From a checkpoint of a small transformer trained on Wikipedia: 437M tokens.
MLP neurons of a small language model. Each row is named by its layer, matrix (up: input weights) and neuron, and shows model dimensions 0-191. Each number is 500 + 50 x the weight over its row's rms, rounded and kept within 0 to 999. Numbers have three digits each.
After each neuron's rows, "fires on" lists the tokens most often at its 100 highest values on Wikipedia text that the model never trained on. A number after a token or word is its count.

L2.up116:445501523428404439550412551504579482569580506534428510547473543557575542628531477455527532593546466530520552420480534417513415485524494376516571489449478483485486498474494483501497489444455429474565563382502562538547523475496513480476535471495416461475448591443502461501565469507493522393421517512499470461521533434489483422572551416548508554477462443465496496415446496531532496450482459520564581555462518404460448429553411594520504494456517506602500577558569610440494550528439538500527501524445468483456522553480467480556496428562536495446574437452540592554486521544525552448
fires on: "str" 24, "cr" 13, "st" 11, "r" 9, "od" 7, "dr" 6

L9.up237:473494418530581558470519532522527551615565529519545497543474462514540520535567477550505487488493504542498468428496507430487547500526587497500531513490468593439510458509522496432454425479634497494463534449470473486485451498497524447444525521446486451471520449575503466402625476388446523442444499563505548408530549540467543492451403461512450439517446484496628503470495544557512444473471501510513511540555528512401600601465604464505529427364525395427507577562473400497493496491602551473512479481535548578445553436550551546493550450540564494542550496436513582534536541443522561452
fires on: "in" 28, "h" 11, "um" 7, "–" 6, "-" 5

L4.up182:572490453465503516584438569466450523541502510419545511549500579452495512502530522475556405546503526593458534432465506524511461518504482545421469477519416510527462467435537582468516500499511601498514426491500489545479540491358486557516434553611440418445491575508427457573477514604436522507513492439519382456563524495389517489549438489500476495528451446515576467503556545527508495472465530523533471503496512525498544524443587528568540475496466426499599558590633551545498581367479427472534530510539459667458439477508498540512465432510469495568540412500483489528489481429459442467
fires on: "he " 24, "ing " 11, "on " 9, "along " 7, "See " 5, "his " 4

L5.up6:542529597432497413570480560468511593423510457493529400540510408429529531510536536538544401528600468475467474408492584500423496482385537561478493442478611548520545479466518539480540498547596493462554498592487473507530478568469442555505514515575460494505554428530510518474518489580437542445448499479571421531520549482443501480517468453541405513558449489612500481464506474583472484473415470466590498510418553515582527565498588488492446534523479572500491470527484444541522559515377447526475438522447494424419468558443523530453545451556592538509497437566469489437461477467400553470
fires on: "there " 16, "; " 12, "first " 11, "There " 9, ": " 9, ", " 5

L4.up94:484449562605463519452441480529548544458594492530511586473520477535472581536536467446505488440624558600527508472418453469474524546478487493509497539511522485430501415585459501536528559565483552428584386494423507509407486433507540504484444513558583484484455514408428488503522536474559534532586553540525478469539486492474608537490511439508461481551492622504465477512460483501489498483550399540507539529403558509422508502439479491508528539467464481557551466479464478487533450473541446510584466418487433533479572524463486546431409511556547538394692469494557510379543480495458542486
fires on: "0" 12, "á" 11, "Early " 8, "% " 7, "Win " 6, "ä" 6

L2.up131:463456582440530506587566521446597476375526486490509491601528497509547544507453583514579435482547521580526497519461551471488482467535475555488520408503556528488585512524552550473502431507509498519528519551593571536507491545519426485424565487508489490423491477517415493455509522598536478577438543463537378499402536474509560429478479445506474479454429506530519458524507465508432436493471538503467531506498512563533492451545458603494538523506394597489439464440529484556484582546511405559477485483509470416467397407453478594437481423538556559443539546478443626494577528385485554490
fires on: ", " 22, "ol" 19, "or" 10, "edition " 5, "ship " 4

L4.up244:456520429539468596493411508449423517516512555588582488437450508415473420568513488469541428495520538527512546487476384495511462544466538558497510492477577545486454528535475526462485474607512567477525501519396522487557536523451465484540542495585589436439515534544477538486501536520457493557578529546548446451525508563476451456520419463481529440475498576620532541498418507513444485412425476560585520522602455441597577530452480418538474453442510394573625513570480566534443527351505469524463416501446509544526487465521471564542555401523453490550510482517464503495514569499540456513
fires on: "on " 36, "or " 16, "in " 5, "ey " 4, "we " 4

L9.up299:443497576442422516469408468553506496477466525450499589474453502464608495508527490495541512579579543576551475490389551505471578506526519433402562462524452503492518466510496500359511546533473451558494586459497438437518575448475415499543553563532506546423460496543492428434555411528569479438557579528557512430539490434527554490488442427454483485584573472486560430417504421528577479505503423499526560546486507471493477562462518461483506451495535501514468545513492496540452484535444341467493491546455483467423430535481579510516542547573551602551437586565544444499553411568486486503
fires on: "S" 26, "N" 20, "R" 10, "Cl" 8, "Cal" 6, "Ch" 6

L5.up155:503517581430478610408447536528519407470529521413482560531455520506459558542508555500582475472517460515489431511490496464436490561538503447527437541543570507538473512621543443536419447405547441555457457437476527506535445535528458452507513508441462461468406574489499482503441470492485496495502463459507501448484440533459439533497574539478529509558466578551495515502426509442480512478366467595532472620544584606438497503522492499584577506392561597528547423493541506522569447390585503605488429489415460463479592438468480444486518459486473549449483532516493483405552487581532497490
fires on: "af" 14, "1 " 14, "(" 8, "1" 6, "-" 6, "4 " 5

L5.up173:476474484623575549497472521524560503505404569469530444506528511502465487537444482530518473516465492475508545502483510521535559532464594539529494458511458486478501436554521546363479515476584501566435546406447463537575530472444489544462523465576486457431517456558357510499484416373516483482591423521563492411472560496545466479537491449523443468412536449479493464536480519504504468470514517581551477422510596478609472568512514553506491519369496541568498598469570513420545602491405457499415486436532578461479484542414467546433501516473536577582569459509505484558531445508499422441
fires on: "Ed" 27, ", " 24, "and " 9, "em" 6

L9.up205:523450415465484490433516548426514553579518527537579515559514481456508555531471536398455467499468578474478559482381561513548459520489516512444564502486564467510554422526511563494482491511520513513486443455446493591492443478410561531625527493546494522455480498543482591409606537486486531452466618457463465583545472582487462411455391416528448425538456479455460520489453557611398475451516477476482474491530472539589500613497514505504467462566495520521527463433472550519525605531583528502468574510544403417560530528514483512425572421511503585525483483451519524494575468549447407500
fires on: "at" 22, "ot" 10, "ard" 9, "or" 6, "og" 6, "in" 6

L4.up155:540524583506505472520484517475441529563498549483536588508509468555489550498488534418550460574465358500556595483448524495492519501541518404530490471524516498536546488597454585361430577508510469499558466542503516554473454496472508434538410453569513511488500452457343612440535518519539496498444559564394442518567508518378561551529450511510410439459476462514460421493446532581492514440460478549419512484537512529592512497557540499511539468456501522424517473544425483490503462456474417480486430535476520474409518420495411611502573481596499517485629490467468451518510495467459516456
fires on: ". " 34, "." 27, "\n" 9

L8.up190:529533501519554469477418480444410550368570449570517449514503489531542446511489496505590508554469444541440532542482492496555494501553492545501572462462436546401601449547521551445494471418501543544533484497501491482541419408479532424490473446491561541475500436465422535530540458508484464454547527483550582428394429530418487448537565381505431475468463605526408471486507479428488539476560485533433492530511533455489527430467555515474513672501473523562612459453555553551479457498469426503509551408461474496485615557494502619466526550470561550448529569444523519481560503511542534517
fires on: "0" 19, "4" 13, "century" 9, "our" 6, "2" 4

L2.up224:439452490453525516398488498475440504541467462487497477552515474496537588532450479520523398577517404521545399572535557431416544563408562506415555513498500481493592549506547561552474518498581503536467403482615476530468477540581485443565419510516540517516450503428513593512473475499446477467446452559434449461499513417502529443465419558498437553457503468520379482518488482574451517418469543546537525512604559542469536511495476449447438458473448500407469487515445593545466550548417469546523381544480484378379482476478487545466506512601463479448573520500456523537521509522556514476
fires on: "world" 14, "." 14, "about " 13, "\" " 9, "ative " 4

L2.up272:525491532546510587593511555512432525470490503568429422580454529510541516534546519507579505640449530518413416481491490479545455499486486556489445492474471435547512613489460560497469482508555454505543491465511497485541529549551476540615497391501526466541440512506378543392505521603552450388565428464525522443593465576432484519543542522453510451457487481449429436486426571497540497484441463525525487425450483430510471556587491403554481498496549443459530483484499465446428478443384424445520512433544550482412552511494463549492513487412571577518547512611495498495515511515527421454
fires on: "er" 22, "with " 14, "\n\n" 11, "on" 7, "birth" 5, "as " 5

L4.up334:531521487508545586509495661502381493485544461556438469484517491418474567492518442568497440439487506415456551528460586427595488428502532595547518501548442492504511561452523538472476499483478522414484453484440474497543471442463478483417575514455544476437529601535532532454451545555503466432528570546448488526482581484469423437484550464599470395452491557465422494429471524562533497425399448564502460545583475481480464548605509470534502500462509453594542503573511463517550416436409535508491408489427429551517559570511456514511587542465492535457456474537411560471511558458488466522
fires on: "or " 29, "1 " 23, "on " 16, "3 " 5, "2 " 5

L2.up294:524494429421554575511534547546511535584358484515492482462446476456459494476619455480532496500541518569450475538470595498546519490526619510461472507522410550433531524510599478473521471561497522462477572502578561414519451534412499504492357539517411544567489559472459564505563548581384461489511492564491511441474435490521476507451554530547463503478547565486470499562557535583504495425443538616474536502511544440565543552487479489471458489569471391450491449460460557537541490586515427428504423449570468488436556488541473490407490493536457558446502542488397469590505538483560477481
fires on: "on" 34, "um" 25, "em" 11, "ang " 6, "atch" 4, "ok" 4

L9.up43:526500509551494487469538466430451407579540521503553481468275529463538549495439505428531611478508389471507538548517497510451465497489551488493492499491455526507595456467530530480450516426517515537549496448507419510571490526569497522568532473436570442486382498559530442485492451438580392573495481446487532483481479587488504517553505521489521430530433481486560457482509512448475497487502297431477592509492472429444486503493540503433545650464494484554482484472544591562522507515492524464590499522517437402530571566514498568423471496527501497508460544484524423442507526529523454541
fires on: "==" 49, "'" 28, "–" 7, "ren" 5

L4.up57:568480509568599518456558518444448517478430522507544522498493462557500540548537492547457508638420489429541419532391451501544519515474484512473470583462534518512525480524558540493476460375535576555496446561489493528513449464482438471463519461543516456515492443465425537559526467513453491551512499561517512568486537507478477401562340510524421424499534482433459475596513533516460532519534473515568450481495589502628589516469505502559546489423463464497488558585482491507482484410488390402479477543441502531490476464526515588468490541561567512577635563438643467550480462493515486559
fires on: ", " 31, "January " 18, "199" 8, "of " 7, "December " 6, "July " 4

L9.up195:468483506467496480462472526488517563582521575582477472600480558428503460544569485575487423531556442586563526475467480413533458473441532507439587522471424486447585467492468614469540456468473532450568511485478408485566446537443480488521531443508480461528636470580511490461516468465531493497552583562530561523490563471526574520460496575490431437475472483428515487497422440469488437531350499516489555520570513456494470531570536498564451451434550495600549535525615486551566546461450502487444508502551446563514453555386438466535548521378474529575500503566502474454494525529445396539
fires on: "z" 11, "zh" 9, "r" 9, "enn" 8, "l" 7, "el" 7

L2.up223:484493489546513532485464448438467458519444471507472536591445605473457497553490456392484523505485519562486470543531433416516496519523495439444556556604453533571436577503420543470416500459447509488490456579441510510582579530568522555586428453498532466452479482432483528539514475520465571462492491402588532497500499490485526501593466421587446493471538570551374488578481576603505534466399514415579504472508555494524489572539522388489481514417475498426531523496513544496524539527468485524537544595529509571511456475461530502419532420508442556524462541371520516619486511480494424403
fires on: "7" 22, "4" 9, "partn" 7, "integr" 7, "students" 5

L2.up352:460489489440484556489517580485512444427456492411441442415430486390431497554560539487585483496499461485544531530457559495528549562491482511469608451495470498428528565474559590413465480491487489535535494592377507429476438530510468534514639633520511503468457510502563469546431505523552537489434488490489459460464497404460508464490406515573546401553406453535420434446478566522469487457532454566533526531576544510445564458526553624517539528467512466502463536487462484506522406457505499437509489466542432539480538521550441538510510588530571544520593491569457463463549583411574482496
fires on: "-" 90, "3" 5

L2.up210:461411648532536486504495489453456530512584491484477537530491468495436505471566593554566517510577535433488477491453488455510501584491480472447506535455473485375503606542470504419509552527481553602547466505461462466499520523526508619518398539475489422433471446490499541481524519451536438428427544582573447464405428473398542454466565430558469455550468471424443502553503540526439530490488521557545507509465562527585521472503449560545515466453444580484506456448488467497486443469429521539537429525417460436489445426539509581526539540504547543524606648545568436520551490459569535469
fires on: "of " 37, "joined " 7, "within " 6, "s" 6, "gave " 6, ", " 5

L9.up163:506489484449581534543526458576413465505398518458443494485428535467573499475474546511502514492565569479526478435563487545440461495394530430506497458544585537591509558592502620485453506438482482469452529547578455552499471521538544546530458462492487478528471604544526495499516494528380462363563512487512370473509526543561492586500471471443496556541572500491462549541521537498497558477444449510549524524511530549530498436578435379581540506482484444522501445522487505469583479491400576593453564505508517519411560555606450568561442452460527526491591470416589532485539510480456571529
fires on: "s" 43, "| " 17, "Th" 5, "th" 4, "fe" 4

L9.up358:451541573543566548435457473554504441524541545516604573470406472516489561576416543553404535450453516528547560473470523423490528565456597476514573592474509504476527453400432453408542416573495366523543473515510492507490426521483495497556431561490543543514515543546559481468526446460442504532514499481428444555491490515475611587492473501587434535484526588469450509473447443521477498513522464474574499504529516434474495606442449508563475472507465600458459563548512499465573480518525533536513513572509455540454601493497481563467580488483471533458547583476426570466507623394404501468
fires on: "and " 32, "of " 16, "de " 10, "tri" 6

L8.up103:482468493519468402501498434484548450466507453474503417559505402506529487501553422544504439497569491537457486488503475487473572497480626527424518442520571536487519493415510519506559457517586488510423523536393565450533459526540452476530557593531483484510400509529513505500535489545495498544606477491541561525426576482444502542464544464485489436574453516684506456515428515425486472537442524491489490494553537463480510466508540590552536610561408529595471553498501542478456411480475463449498559607460507473495473555386451502504470562667524517497524429527495534593562479467423445546
fires on: "-" 51, ", " 24, ": " 11, "oc" 5

L4.up378:523453480494568507551401534509550488501492539504512490518523536473499497543502521526483513526578537454493456481448601389421449617449436437477549414453568482617640578613488523449562542457400501477510495514481470576506518521496486492423441378458465441457515499439533501455437491427455409455512526556430486532518510455453545436520498466510517533432415489470513454534531449491446509463545454512518508582505567544533496490459557597536476562473534529517501439547476625466537584473573546524567554605437436460528421544518495500524533518545500498449487563572457494516556516587471370536
fires on: "tr" 27, "dr" 24, "cr" 12, "Fr" 11, "Tr" 9

L4.up271:449469615524547458522435528492475596536489390507486609516519506451478575562551506438492532540460478567558537517515518486567524478572499549428605569460445524487496448535484491414516534519509463408483438443511507583499491520490445542514547431522500530425487517406462509486501585408565400475553510567502512555507536473435622444610529422449465567519479473481422498574515482464502571534428497484554530493555554550508596463498485512511492527498483524494522587435460592549458421549504353489431476554432545398409509503477529522405552524543562537546545498445469493410475525503527501503
fires on: "years " 19, "long " 13, "year " 12, "I " 5, "Mary" 4, "high" 4

L2.up21:455468493437561515440466472518514543569483492453479486606472530386479505535424407551443524599553383544486457534564511508447538620534477389458518477570446413395556527604497501428528404456481498559457495541532512472470503470536463434465438530486475502498525485427611454503468385563445535488410468508465507466462462478468548500463485517445501484589455564521439549544491554490545544475478522522416450530557522482515562508504487625485533539496539491559503485442408564501524447568488498514510488511526469574415587428398474489607510611512535495466496611471509512477548492501485546534
fires on: "Ren" 17, "of " 16, "rec" 8, "ative " 8, "ical " 6, "ren" 4

L2.up270:490418504489474558428483576495520509477491561463599444574502478513410529559514597467522430501552487520590457579486581390578586566494555456519511419477530446522488506445477523460520517476496477554443441479588535521432501636483543511530464461540493560422501433488533445461526466464525555538530491539503467492502468479503435515561511486429435532524415483498459461550460498521390490384568431557479496531591509546492555551533460586431426459524333520506488460566567540571544489537510411489484466618549485424483464425468449523547540435473488505502515547527481515529522461630459477526
fires on: "=" 52, "based " 11, "set " 10, "between " 8, "ending " 4

L9.up88:498607509439552492465512575471523545487547565490557420544447525389505486501471464548561490492491449473449528575476398525506444514417518442478484492544576469486522607391402485467529468507543576509458499509528438502472494531572515476540474509467539579499521571447569492353519495454393485485406530568443571465506580593493538449529432513530516462460513506446614463407433577466485423469434502484484499514532573502593534541540514516588510416530508502455452590528528504524493518436496567502581467493523491557507429544443517529471611466534503504438545479532444490542559511465440373425
fires on: "st" 28, "re" 19, "r" 16, "t" 5, "l" 5

L5.up342:507497531487501440431480551533559516545606477503566498587514447559593534569551574476466515509455363522499510511526501530523461602435521467487519580587509466492602531415578532455426440456520443539522486511485563506399492514484477554531517339476420480454453466490496654452574551531512402480458461570437385501469471516472549454488527492538457507537433472512459497510428481541500538434409486516473471552629498488485490608495496524454466514533439505466457504536516554543514482569543419458542428494519500545432444433468531479495473459512585600504432529555494497449571492437495478466
fires on: "." 52, "re" 13

L2.up77:522498482545442492460429451458404433641416491403577430520450559455562462548470490438469527512590453509543466508488594533455388466430557466528524495560520502482574530580482538496492464471532505519412489412521456519522505499536484484510486418438437510459546578484520517565518479527427500532523527516593501506541456485538543498591438539576549531515476558470446558524493530507460510508492412593413484460505478618529504513532500489439532548491491583479575540530424587613588487572439445594494469496577431494466461555550496487473597480418478496464521542464542530406490430509416431447
fires on: "Pan" 20, "pos" 12, "sl" 12, "pen" 8, "Gall" 8, "mon" 8

L2.up86:562551434575563494430380575539429615450464524519432455461470490534496442500493557438504457382534478479564496502451468460492444476362577458540542544513531541505464445564429496557398541477500389478442446526469529526469459569434456530439447465514582494486481482441553548460517492508554501604503604523513502487493518577547505494443558461523563458509457493531577445536521441555467588603454452508549485509521520496508503512539460431473343572455535394547545533513542525474518488460519502481427488495571441489498457545585529570463574563501497520497507469503427489550575507532390469498
fires on: "==" 54, "===" 34, "====" 5, "=" 4

L2.up196:504490574449472542361517508518430484551483468463492516558474555539548406537487484456538539467547460534542442455502493551547421477496480534538519457532578506464483491411529510474568530497489491589524461503535400545507541425503439415415441395509461507492530481467477462434537464471435507403476551549462500526463491435459574478497469467518419489469468504455522452486503513508582584427477485578436564557382495680588547507551582488525547596482463538468574463502544514402531567496480530442478457585572469427434504548400511514525511408510517514443550454483383507530429490525541451537
fires on: "N" 40, "n" 26, "don" 9, "ill" 5, "vo" 5

L5.up334:530401584495496550485539550458462483482557583535500454417503424478569496484542534497588452460408464416483389467474422539546424605568542417522478516447510493402446492462470467476576507390403593523504516466447462414504511486450534493498455493535534540445514524480518404495551467483472499455438504499431457476490489570480487467480490556564457426448501456579488478511540652533515523462464469505405494541473562541516523473451611488539520560525526480490606558533557506442592454444524559517519441483480475546538519504549462500620515428446603523547508424551517498567521531556505522400
fires on: "ed" 21, "\n" 21, "'" 9, "att" 7, "id" 6, "abl" 5

L4.up165:431419423526539545537533519533536428457552492515492555457467604409566525584574483567538461585569527584487421469424416486537525551451500512513544526393462552484525507498512467540550504514513517481526514512450495441451489395615486472512459473565505545494547501581429479479470438445501521476520440567497475378507515524448490469592544426493463473443448501590591495613488509563547565467563463517558495516451505497415553625406582459458517456491455491522492451530498531442521494471492494482449463635540457502456486557568504506524479506479577512558441381501438415469544446577479485529
fires on: "to " 21, "about " 13, "than " 12, "(" 5, "approximately " 4

L2.up309:602480549405548521482554533593428485567499554491489501416449462484406527553478405453564539529548458425602509533478466485417544469603466441455533559501463545423593455510499524483506457511536520462506479479501443460505449451471586455506388440509475560488422429506421519490454512472544444531565412504482522514477518474550437558541529474459549453474493600499501480555480522565479498457509398532469513629534541645484567531443522491531564580541457455493512462572502489559538484456589391438472522539514443489503588494492500542459521505494541474415535593498598503497509547436442515588
fires on: "u" 37, "ang" 23, "oc" 8, "ou" 6, "qu" 6, "unic" 5

L2.up344:472472466421586484495511539476508558488446437521586494513519450469599582485519580514573495501466403461478446502441604482396477569529423507512454452480474499531563569587532521484580509553521502606544481591404450558589568560565379485539577557508491541481440418414421512469470397492548440495520551547546488497428473530431426541556452484469537462477390492445535458456374472478544562439447536525496504458529550467449543532531533576534520512488559504425490456492504486547471451508514533459542462603556465429533490541450505519505521433526518579522466466505507534454536570498598543477
fires on: "ass" 20, "Ir" 10, "enz" 9, "enc" 7, "agon" 5, "-" 4

L2.up305:444483509485393534566477516485465547487536496517480412479553540451527565455509554511550474546446436595559470569479579496519587526565527428469537497578534472521531455551436627474462525466531471467521452519357588513579519511538432457566411427442522492514521463419492468519517550515467449511505519567488514442538468538464521553573576509446406531490410616541489492485499521578506483435489522445506496557618556442445498492607438455454429494474494479446449470579498517428396442487512467449511476532503426390363493474503475490463497396507465521490485478468496484524517559459419585478
fires on: "as " 36, "6 " 18, "2 " 10, "." 9, "8 " 8, "7 " 6

L5.up269:474465494502525531493470563462501462484515527519564491539483606471517458524414566458524526501590486530577481518385498484471555415521550459441430545461421440558539474441519459502491545564558469439526441485475529533487388536412532483603537419518507472498406515542514511520548496467598513452502534538488500501504434568485531494464501463473547436525454654455550467568425612495464446468510524601582529476530561532522514479512525550439486487487510494419472408492458467551474404448533463558486534626533456564465478448432498467455634638478510591500545561553471560477489511441522451562
fires on: "under " 17, "they " 14, "with " 14, "age " 7, "be " 6

L2.up47:497438482543481471604540552469436449506481472523609525538502495482432532511465488507555538442432527467509517603496475444449513509573542402447444396577481522466471534516417535494520417429433596531519540486523512459476404514541522522476389415524487404513445442499489534436582445526584575461498495538453514530423419514521374565475547543459500438494524542502504513484517545543561562480530490562450466586580540609547523485536517464491442468481472513553592549582515546528507451504580464495470521513532448391494578486513418533603484497435523570426472558446451524573534595505449514554
fires on: "of " 37, "US " 14, "called " 12, ". " 10, "that " 4, "am" 4

L2.up221:462519450471490506522485506530419541577581535460447446518530451448491632500332470490455503627573401468497534479523561511470565446507549468521529489515461548443488600552535579499449452400468419562432543523582474505450526552451468508471429509499465519435493486569465473400492553505579472528577416474501527485524436497502584606523566553466463422501547563516507502604474551481522572492514487533507494526483564470518519501503454374470433526517495581496532473490494468509511499534582409535505470446569428539457468470479518478427474564449529596490478560536519435468528550456410444404
fires on: "==" 19, "iz" 12, "in " 12, "out " 8, "Pl" 6, "3" 5

L2.up68:538511392490550446543487436530476586484463507515555468523563558449493582456524513464482466567575388396569539569420494477494540522451529547486484481552482492419478389574459501557459420474427541501572490455512520451491481486484558503461566528460483397539440493480469540446498434518447528503523554593459476497496455545554431498532537500428450547543447588455496569514508383420506591566490503594558530558414539465479555519456496422453458560485375488413476494517523548602558463506588482597498528471574488574459467494478453512570461501500459565390465571497552462533523493549493452510
fires on: "in " 31, "out " 11, "until " 7, "m " 5, "ed" 5, "government " 4

L4.up68:548520507438503458473409457568509460408434543426431511487376476419499492599449414484516447501555481518491459550497492465446504572431543416454540515525469451428462575546497555514521456527535496370445558414494488556543430478468448482562521464557557577409431505463509546468505508447433571497447521553556495528479516526540538491415466501573564527513455513551433483484552593483560441521480532540371494472458498541533460421517492579495545487448392551459534442426469523492610590493546495491509471501479420496484533471565429524517505543628513601506524580555525503566517568566506517494
fires on: "\"" 24, "series " 12, "est " 10, "Score " 10, "book " 4

L2.up23:539450523492522478556460589491442463530467464541483514471490484403434441591530444511494530546506469444463504603477626504511480530469588398450576494509577498483485461441416485459509557444481501466471525520470474452492402444481470489542594530508466457460422523514601593462549584448528431462508439478478403581448481513449567536501430592474445505567514443532564481427531506514412448480363461494504504502537552527471544535555610567445554513482431460516543443580494482531561496457456533469512460615533463407511516511496469481505607517520541527484573426504477577498528521539439413417
fires on: "of " 53, "po" 21, ": " 15, "or " 5

L2.up13:569426536581548497435500472456580424493558479501475482555465440488526541505470488528481553566587442615525422495500428534483466490599574396525529621485518507524570484380571510523581468449549495631533470511503535480561492526506461553416511541486471463510546470439447556471573489531496459487510427540413422549452490537469488552572462552516508443549502428459405415461528450574515497529466520528501496566409489512547551486514533517495529434485462568560492487493495513603457563522437501466445496439580447546439501417429415534437546522462574514448523528569485517512567555465389581520
fires on: "or" 52, "Or" 28, "called " 16

L5.up162:524407506473422530485435530495532394431596492462554549540434519475506468536404445493539405529544457554597524472504534516555474519528492466525599459612496460581510557533528588433466421516473489500485460468507491562460436536483454426509537591615495560479489476594435574501484495535545515525479473611533411443478516403555528589517468533463524440470536484521538440445546542559496478417427456502504529505495600452482497543602656603532441548424430383448500524507455484526535538505478510500522482564463497552460519498458500513451437493534507503445469412548495516527529459564533507541
fires on: "that " 17, "same " 13, "goal " 12, "game " 6, "score " 4, "win " 4

L8.up33:487495463516466502501502451583457472469480563354550428548475575542490428515437466402544435550626529549487533459495491507435495468448496502551481561531472459599548421561513475572483521557477432459487510579483423471509435433464498397552435494470516544497449535479526508548578500444526505522450515544557525561423482511581605539480492464486520472391552530463477472526526493553415518454493445571451546551443493477439473558414596542442548577530510503556529488434498435600480468475538583517554570559432473620400410522502512525512525526588521481492465414506532538491560477585508491447
fires on: "| " 31, "; " 22, "– " 4, "o" 4

L8.up144:418508565435540486473503487565496555509489448489464494451488554535474568547505559459535426449489469533534532441546531547437519560506501473547523455578487497459477462549481468511392522519500486591470593552452404627527541518442470556547518520574492456516537650592380466556578415474495479413441515548472517511531567444454577503503585416512434451564534492564509506437465512453572508484450483524521452520521533467596440487499517478551427555479583468578503565578584596499454475498490397502564455527478513538516405473473355494477398415489520496542472526515502512528493484494547519437
fires on: "st" 18, "\n\n" 17, "1 " 9, "led" 6, "2 " 5, "el" 4

L8.up77:481422520494477506620466509536524507571523422492413527437506460452520546528541526591489481504545544510480535523482501409500506523452508522414570529540538414511469552481550489439474523504527455514348526581553502480594447498445503476506533529590529556625479481455584606474480599574553488524520441577559418407500494413574460529527522573447474500455493562462514477481415506500463421488456503424546521499474565475486560541533446467460476479419408435486476424471452503516546527487553552588479525455547512473478437487461464491448577458554450602429454538549550522605531451478382482534
fires on: "of " 28, "is " 22, "are " 11, "was " 9, "with " 7, ": " 5

L4.up204:529501488516467495540480560511509583548560492435468411407503503559495497534476489485507480411497470509544529515533630407508531430450596500464566517564453575436555497489511446348493518447460442457476479542551468517555569526466511510477432413422566419445473542504473452468625483505583459446597538526524539518513514570473423499502532623430418572433394479547496531479489503502547554498482512546554466561489509396492524497519397423484475457452486508473524528446571575513511446524476402498495442579524487536455513433503534538557519458486461608409554512498444487445543582509484421506
fires on: "===" 61, "h " 22, ")===" 4

L8.up148:497582414466516460493472471505490555505498543544504519493516513523500374540531453464565469474417418479439544443504531498503510579417596568498489512547522462413572434472488542517444548564478535444496465582460501546419469528458446558516478464536528520432449501417508547408559645486454527499490430470558426503424456568512500415509480511520520552423628498523468479407502506517492506455467478454566480509581481476574473513495499424432512480519354515415489586544573529505508385585466526467551490558500624498389432545525523491456454457497479531452519434486582473518527533540580510469
fires on: ", " 36, "| " 14, "while " 5, "by " 5, "area" 4, "; " 4

L2.up139:519596465496561582535461502495433559506488471483528548576436590541517551497557555491464439575476468443520551494434454519540451494512428574616556516448505525402480593539597489500558480450411485529500579409361454468472522466414468440515523507508523576514494560485493432444528534482483527501539471449442394502561473517521463488553594450580448480550510446520456504562455511506497418410505448518523482514567394493559498449493594567522541489455496528526561509531513467436463484505422454504527492459474466575508530547506434543419532551383584532564436439494460583448496521426561414488
fires on: ". " 30, "on " 12, "g" 7, "War " 6, "\n\n" 5

L9.up32:591500474429496502585472498573507545507505543484513479465467442360480531462561438523547550484527493476464490458474465514471486471547521512424589491525546551582495508492470530450414470518514441489502507631513543570401548506540469451425434540530546509516505549550466433454541600523472514473512436519544483470526595489509416609501447496475567515590413455420468426518541485548540527486474403534506547529482476465458625497468440503494541524518512543493396468500537535519507424428461495435463405576428518500430578449590469501491451617643584547501566520534497406529437520488550492511
fires on: "T" 50, "th" 19, "Th" 10, "Tw" 4, "str" 4

L2.up117:405395476536497558476439466511530535491516485483441585579500511519526459494488569538552442480549476463512401505461488550585489531488480478507501453570573533519468545488490523470525581538482470512538449478515536477552406474554411556554472482587452504423528525430472550542484536544484490513518555605605507484552464335451422510507508419561460506493408466513447505428489420458466512444536534504547514448492528478487491483470528458576520494398430539474449438470593503558486462375551502606565502493539445493399443512516483608449422558607607514517599515530537466494539454540442461509
fires on: "ed " 28, "ing " 22, ", " 9, "Since " 5, "Although " 4

L4.up186:465522451442459519463465513555544594466537475429432484534501484530581559509453476508595459485548426469607441526453565476572442511408527606381502470575542556451572412436480544466481529515513438543537519565502532478595532544491546453548456504556421495501493504511357538483513459557505578521536549502519431486489494627549501528525489431523507510531472490547537554526428485507487459503455494521446512507477539504553479539466509441461529553521395586481506540487506591399431523478473449497563537640553431496372506519450510520560565523480529599520601469545434487586509446447462478512
fires on: "; " 45, ", " 19, "." 17, "\"" 13, "- " 5

L4.up222:442552461532552505425458491443469578443554544474480551507486491512516536508495522525563471447552382515469532576474612550563518419444643453504565541549499507438424475467412505515509504578503550510584508436520426540570516547466526501462479452483518479471416563538532567400630474495423435446490481586500495461449521621576616489514482544548530377585481455434530523524529514487517426444493499549487474486530477521528470465568505489501492503504396391460454542557436551519470521500520496479460453592473514427518515450538426454469534527563443520517503448571581550612525519523518463534
fires on: "at " 34, "H" 21, "els " 5, "}" 5

L8.up244:478551423440591442536459502515400551544472454508511502570508534558463584498509545382502425584451530460513549543468563553451470448450523558493503558537555438473636552503414545409448489486583585436496509545477447604539458559519415598525506540591471419485456494435501606462509525531507507570507571451570443555446524517489412438510482516511410452430478540528490516534437434547503537500494483508511564429526499578545479531595410435563482554447424423480532477442489514450482546501429476473486514538522502532454442454453502534488493447561510492528531484558593551598562473461458502478
fires on: ". " 35, ", " 17, "\n" 17, "It " 11, "). " 5